{
  "n_kv_head": 2,
  "d_mlp": 448,
  "vocab_size": 32768,
  "rope_base": 4340.0,
  "parallel_block": false,
  "optimizer": "muon_variant",
  "lr": 0.00247,
  "lr_mult_down": 0.7,
  "lr_head": 0.00719,
  "warmup_steps": 200,
  "schedule": "cos",
  "doc_mask": false,
  "dataset": "wikipedia_en"
}
MLP neurons of a small language model. Each row is named by its layer, matrix (gate and up: input weights; down: output weights) and neuron, and shows model dimensions 0-159. Each number is 128 + 24 x the weight over its row's rms, rounded and kept within 0 to 255. Numbers have three digits each. A neuron's up and down rows have the sign that makes its largest values positive.
After each neuron's rows, "fires on" lists the tokens most often at its 100 highest values on Wikipedia text that the model never trained on.

L10.gate189:153142122130167085147123144120105168113108108137144159155151133087131098137082131156156153135165121112143134131114145146123182118128161130143150108102148150173098142120125135113120166117112153137088140123091086122064122123132138152113176100086121132125146146113094131105132128129170091167115116119089122115143105105119105171110149093127134133155148144112165094141177168091089125101137093109159118171108092080113116101079133119126132141169138133136107109131125124129134115110095125
L10.up189:107136090115179118149136146124105116126107122148092146133142134116130113101087149114148171168162106139159140087096121115149117145126164122129168110172123109095120121138141122140145140142108115124126129102089077129121134145147148105112158098047151158111137145147110079107080119104151124131137138127126134118139129083093110175106133137144185113166128140094127164138188149127119089128122111127156105130083146155121117158091098095113128112161125122124158121094128139110131154120168106
L10.down189:141088132110149069128166116127120142142130118120119151124148156188141107131127123157141127152155125168135121114116139147141144132167110105109167107137102116137111154123104112122149079162103138147098117119128131134146088125093161180128179113122105146126163132162127155173132103136143148139104172157146109179111150158150155150113141077161122169123113145142102120139162095149095152147123127112081114090139136143126141085155133101108117143171172144140155146094114106132106164134099164
fires on: ","

L9.gate154:152101119086139140136109115147151096123143139130100120109129153149099107104081152127165108100148084186130119143109119133158138121130109135164128151175127116110099152123126094174150126145088118107121109144081121097195102116167123106133183089123117105177106133131147114135095137087141108114157154142153121136135143102136125121083196109137128175165099130158134132123119147166129113130160107147141173110146144175100137158104139118119110146129132110109112134111090128113149132156146128
L9.up154:107141133089128172115126133134119145086136124092086105119130093140107123151121124143128147157141142159155120136099128100119118133106104140113166132168132114119131116155150121089141177113106132116192165110118126091108100077151154115117126086123104092114149109119137122167125140107115163103129156121084103147106175128110154163182114136139198143168153119113124142120124126170102135143155137157122114078128152169132134126170154105073123127106131112159148111139121123131119175129149098
L9.down154:145103169139140141163139109120126125106112128181156109133150118126160171124133156155122146163140121135133121122120133144110071087097136136135150113082117142082120129136119143143114160107170142145131147096147127130066142110082122118160164142163145164140168102132114159150126114082147143141150111136104150101162136148097103174193108153146160109091095132095149128095176108108138119159127150116102107150139132072124114153140137116118102108105142114109151155137139143163156104116114113
fires on: ".", " |", "th"

L13.gate274:090102126103149147142112127134147146097155113124089163126166148105130153112129130146132115165114114163150125098081141124122155129122139129162120116106085086128154150121112083127097157169093118119128128124141173106104100135186137146117160147134079148124146149121140158133155164128109161099154101148117123117150101138114128139133126118090104075125138114166138146132165164080133157141097156089161080142125127097136106111116099142119112147106137125098099146120114063117169166161105129
L13.up274:115108124132147132188099131128149108074108135089172156126134101135109170138110136160171127124113119152151137142113167131115132089103135140144124123134180111096119110094186135118123073119094142138114161123146117151123124139132154106086136122119114110128113131162132155132105109165121125123108118125166161178140093127126102131107152132113114087142209127161128170107099097141124103151128120144111158125122109146123125139153127128096135128151105067132155080153118111077163140117112144
L13.down274:164117149147126088107129136160127154144126146148111162132113128111156100102099131139122137157117133109140129111087150147100094145125129116128104144128127170165121170122108151125114093131130184168149140149144100129101148157086111130150181110086156156151101095166091144100110124092123108126113141169135115133150131108114057166124116119108081115104127115160171140172128170114165138133112068118118121110165152166103136165147141113128143139163141163116117095157133131133132130136146106
fires on: ":", "9", ".", "6", "8"

L11.gate144:130148117107127091169121085145096147133100116127099128145130106118137122133150130167142154136164095075119091124134084120107151136108134091138103137148147098108129126116088153097142148126153115161140110139126127172131036108147159099122110170098132132120139123124096136097125131132149106112120106097155094117112140129107132145151068089116112097143146094098119107130138110058090172120147129118139157156133087090128095133144132144107145116101080111102122134151149099138141151145107130
L11.up144:093127137141179090129116087117116172100116114120129144145182155144114138116109101120086151162157112128134107121131085148104101158151087104118139101100156130163163140122144136127142110141097096126131154100089123120123129181160139099143104172090125156107103151149156104119146121115079121130155159154153105142130096103095126136105121124134121122146117145099139126130133133082110085119185163134097113139099097085112126137090154120110157127101151109127127146127095087139120172145167105
L11.down144:170093135159117115105126126149146129134167111156100110101148123099114198126140129108150120138102155149122155140096097123104099154149137159123117136091121142106077142138145113130148118162137128103136145151123131158107170175142130127170141108164109141111102157129159131155099134145143173143108134104149102118109140151117104145129156112113091109123120075170132127117146123179150114124119153074122080110184124138131157106110144122165112109114160182114120095114189128132144128118114095
fires on: ",", " that"

L13.gate445:107143099107128133128128109114132122110105152116172113146124152164115110092139123132146110125127130149110121104154109146083118147132111143097120137168135129117141138119124148101121132134091082156130139091108081109181122110147128122182102105178141122116120180094145119096113147148127145118141137140172154155103137136118142164122152109090133139123062103125112125192121165135078138158164129086117147088131165098121112130125139070136174117157102125124110137089099160125144121098148093
L13.up445:104152101123121131109157087100123180107136158099173091120115128165105140110122122126150112136188123136131092133133089151093137136137119095100148189132137177162142142094106102102094083152118119162165150136115107123163130114118127104176098131107140123101133168146148138139119131119122137141115190120129141156154135109164106130126119145117128104125097134162132113192119127130118152142165078138133071122126118156123120114152139119093142098136116121096110117123111121074120097114157107
L13.down445:141174142108142116127140125117077130159119142137108133131120136099131225149157131142128170129094155151169182112125169093147160134147140094132122103105117121120127095149126143164115147091120111132173109125130144156128121137106152155103167130139123117105117086168108165113162131101118082100124147116129129128103098179124136133136188123119129175133153149091153109103160114154159131116158126112099147096078135102140146164150109113158101122117122147108139126129102119127137144131124155
fires on: " after", " before", " After", " |"

L11.gate155:142109131116132121126105135158123115095074095124108077154081125135143132108092086111159095118138154141122107131157149119155135129109114095126165113141118137178120147106102123128130145096129102113130144141113131153177153080096123125113141161142131192127170133128114106099134072129137090139124123140148137137106126137093109123114125124105142144123167105133153196128122143131119124111172097134144113136157111169084160115109141117119135137075102128094182144175154142094139144153083112
L11.up155:111118134128091120125145116138125140111107141074141146142142133130150151132110118095121099102108110088154178102142158117088107103125082151132175102155132140121107099161150097110129145149105101148127180150156131132125127096120119131096182134116117153138137133143182139107155117118087127109098143131141126136148151125083153136142138109143158134083162095150188122151168109158155098166142091121123115128129088176105163109129142119097162107150100138133149137141127106147186164118153109
L11.down155:112118106134114159118144120114153137133135088142105120105166135109092150118136128132132133087134064091115114124158139112130077133119151130145124113171124132121151045116114087125149112129127139124114130125144103141158152097134128130152135129139107161115156120132120135137084112128163189128118162116119112128135121132133166133101081132133130127057091146117127135158112141067122134161131143091078134107107060099145141082132142108090116149141147139179151119151148120137130155127131173
fires on: " in", " of", ".", " ("

L9.gate355:137115168116146160141076090158158126082148154117129152130112126124162123100103122149123152121141169145107152129148109155165178118090176113087136102134140098107145124154116166095149162115116173105148161149081121145130122125134123154099127160081093121160133103098126138166147117136113149128141125125138125121121193076131128151122155119135123121157123152139108170138148132123085111171131116089151152121119136106108147086101155110103127116097118101111142137108091087136131138105149092
L9.up355:126103157103100146141104128165112147093174154096123111147121125134107145138141127132098151117116127149126153121111161142122139144125127157138129126145104113098161084121108116076204148160104147087135134159084137179107157150125161149126111118092132141142153134131123172130121151165113118099114161109144129161157123125120120106108106119167120100157128098151147202105148144149137148135153122132165158129091151122116159091145190124106137120108105139122110077115098148109081148119132134
L9.down355:122144126176154096162153178105126100146098108151123134130166137152123064120087120120143141157111122063110142180128118144148102126140098117121130120094153133157116150152160115160149148141132103174128120132123105116127121064117125126123110114158150101096109103136143107146156119104167158139132122127131133145091089102161141148126137103110135145135109143108097077135142144113142079125169155147146112100140094150101099138130095102148112159136160174120140158103172140118143132156087134
fires on: ",", ".", "th", "st"

L11.gate376:168144161104136108151080135103134134133107158143109110167144129148125116151137144115188142105162120177108104179098104109137112169099133093121126116137097107116136122153170137134110130171154114099149138145160139119143175155143111150112180086138162144119131133148133143134101084094128153177101151134139147158117100116160112134073126114103142136163111115150131153088108146113167113095128141156163129125142129116127174136123120178116148124109154136103116102114129176140123148094097121
L11.up376:138083107102119111058124121118128122124121119130135141126084125123166126149166135145130146115139105128144170155109090114108132174127133134127095094126119160085185134149153121112106188160142147166175123173130153147134135119119166138165137099100128126090125144175128126111150168132124186118142132135168126137132115097113137170099167139137169096153156157126147154147149133141095112126137107106131119099161136163135098103157143140144123127104127130118124128110076074112115163121148138
L11.down376:094096116126134181132144142136136129101129119173146131151087105125128169111120144123128121174172143115168111134143138121118109120142164145127136150141098156112131194116150156114121155094128148192106120104141112146098124079106143110120095131134131126109110133140148134181127173129118139140124156154167141102133167111091150156129101102155146116096104112102169175124110123146097121162091149102116134131150143082117121078131129100092117135144135180133137159165135085139103095113112130
fires on: " |", ".", ",", " and"

L11.gate302:127120109106126103166190133135133105128110136120169175129083160074081126134131108132154103135107126113169124113138164125069154141086156113177173145176167135113140148127129141137125105112121149171119118116118143135155098095120098106100162128116106142141146112166111099112129130164112128107146122121094128139123153100121111145112138155125129149146107092117096197113159094091084136152146098120148137082144104108109140126078110119122148140115160146128137148113127128163111104123126109
L11.up302:101141152130171122132119112134149096107160080130080131111090102117124151148131116162130130093149083118156111105081128102120128151115137152136150135146149148117112139089139118169118155102158133128126127103083086125077144109156099118129108108096136158116158158118105094121114127148150130134128136097068151159135106124111152099136133140135143127172155129104146119178099101064144087113149145130108081122104116158140134133144111120093140178155152099165144165090134126119116129122160156
L11.down302:126095143143132162143135119143105162127095140130126115155146098183132183121123138135115119100133111143092133167133133103156135111150126063143078118062087093150152112140153168128131117114105131102141161101143146122089109138112140139129156158112130120078129129145171151119122162077134123137099159107162104126139147123162135119135138160102122185113100147121146107127129097117115127110127119132130121105136108128154154102148189130072115080106098142115146125126115128112115065113156126
fires on: ",", " and", " in", "\n", ".", " but"

L10.gate389:110106159079120147153094101133144102112140159131097192141150163110133115090115130172101131143165145125124108105113157088098147105116139170109124122111140140137130130081157114145146121154116090159122136129115161123160158131112119160136177163106174124125139176101118100101173096150106145101128111140116133121140128090105098169138158141115138132126178112168139153120162118146106121161138107107147090108143133168079109153127133140136133137106111100112126146151110163077157140117119156
L10.up389:173168165119108093138117131135117138119104130110092150140163138102157078157150157114129114135108111152119158083138145140107116106131165160138117145130100135122100109132178078103138102142125118125151174117196179118171144111145113104091146168168129141148171107092125110105132115147116151149122126126119149085151131117117132128085115154129116099121120140143111152118117113121105126136100146137137119126122111085118135095129130155112102164094120137093142169199097145107122123082130160
L10.down389:097107117068094120119104107111146097141130152151118158132144111099128105111105111170121098090103128136135122070145149110080114097150100146131124117121121142116112129087134114138118091133102138160129118132105130152159127120154123132059178149125170132136172128108115125123181103100124111065129150136132155084131151080104132119128135110142099129109105129127141153172124147170121148124148099120144099117129142128116149145153159164105135079119148105086173140143125156114142088123126173
fires on: "7", "9", "6", "w", "8", "W"

L12.gate237:146128143099162118099140119122136094076105097131143110155094094088139143090141125147125095110129113123101149122155120125093142120093167082120134154100140107135142135116159154119103092111093133143142117142138163154137105145120176129127104119142131148131129109170116093154109094119104070091126115128154102129149133100111182134154126093118151114110127093114081136158141100112142147132144120105151115152162063128157102110141135131135151149115100119123125156107143140176145189133121063
L12.up237:131109118158139117147133093124111139126147132121135117142127151107187165127096139119101099118162089171148127148132135154134139163117152104122144181126182107153141133057141160118154182100122140098143148140118151112107092142077147121110111111140069117098131113138127067126131138126102109122161143124141107096158111100106163141149107081117118116140119179133143160157142128101093128159151153131121095146149122111141160105117128135103127167106157132093105150122088115124116134147088108
L12.down237:108113156172114146080103164168156167146112145143151132123130133106092153147146090078100109165099174117128151147113146129101117119142117110134098138155086119136138151145132129104126150150216123089112131132152111168137132152161095103138163137126107123115136120143136141135140150137106119135113131123138111122077088148205097125135153125120123170114099117146151108124128109176113138094118096132139154100157118141172132117108147156105144106116110128127140148112126111107130093128141189
fires on: " a", "===", " A", ",", "A"

L12.gate384:156101153087156065150156129111121093098108151118088149112133140091153118144115151134149142123121128138100161126116122142184123102097192136194127155110109134178106138135182155122090104102135130138135095111150116120129128111129091122138160121125130133107145133110108140133127143089103114108138155153099133073124163098117151105087141133097129166125084106143136119108137143164151119165111144163138110135136142137136132120151131156120147124155121161113195094129163138150108152119136159
L12.up384:136109084126113147069149141151119126143135128155157112140112123136139107128112101141143134179134105159145126111168160149123120134144123119125142160122133156162127092173112098155146122144114150127088148145140151120163101108152108132108153169140092182117118106173148100167119149145141154135125148076118122120134137158144133109133153119127107144121117095152196138164138124108150176135116131133110150063165107128129130106128109155110130090061124135101153146164124067112140154138146150
L12.down384:114147120141110155103124170153130113130154071164119094151125138143094116127123079116139169118132115149156126110150158140143124106104120132096167181152107129137120104133099111113152135126099126102114125211138146095134148124164098104149129147065120155196124157134136109137156129125138151174102127120140127138135141099115095120103133127153159150136161110123166134136129152132155166137094142125082138138144128118161133122075102112115170124113075144129164149163121128123121131123127178
fires on: ":", "′", "°", " |", " /"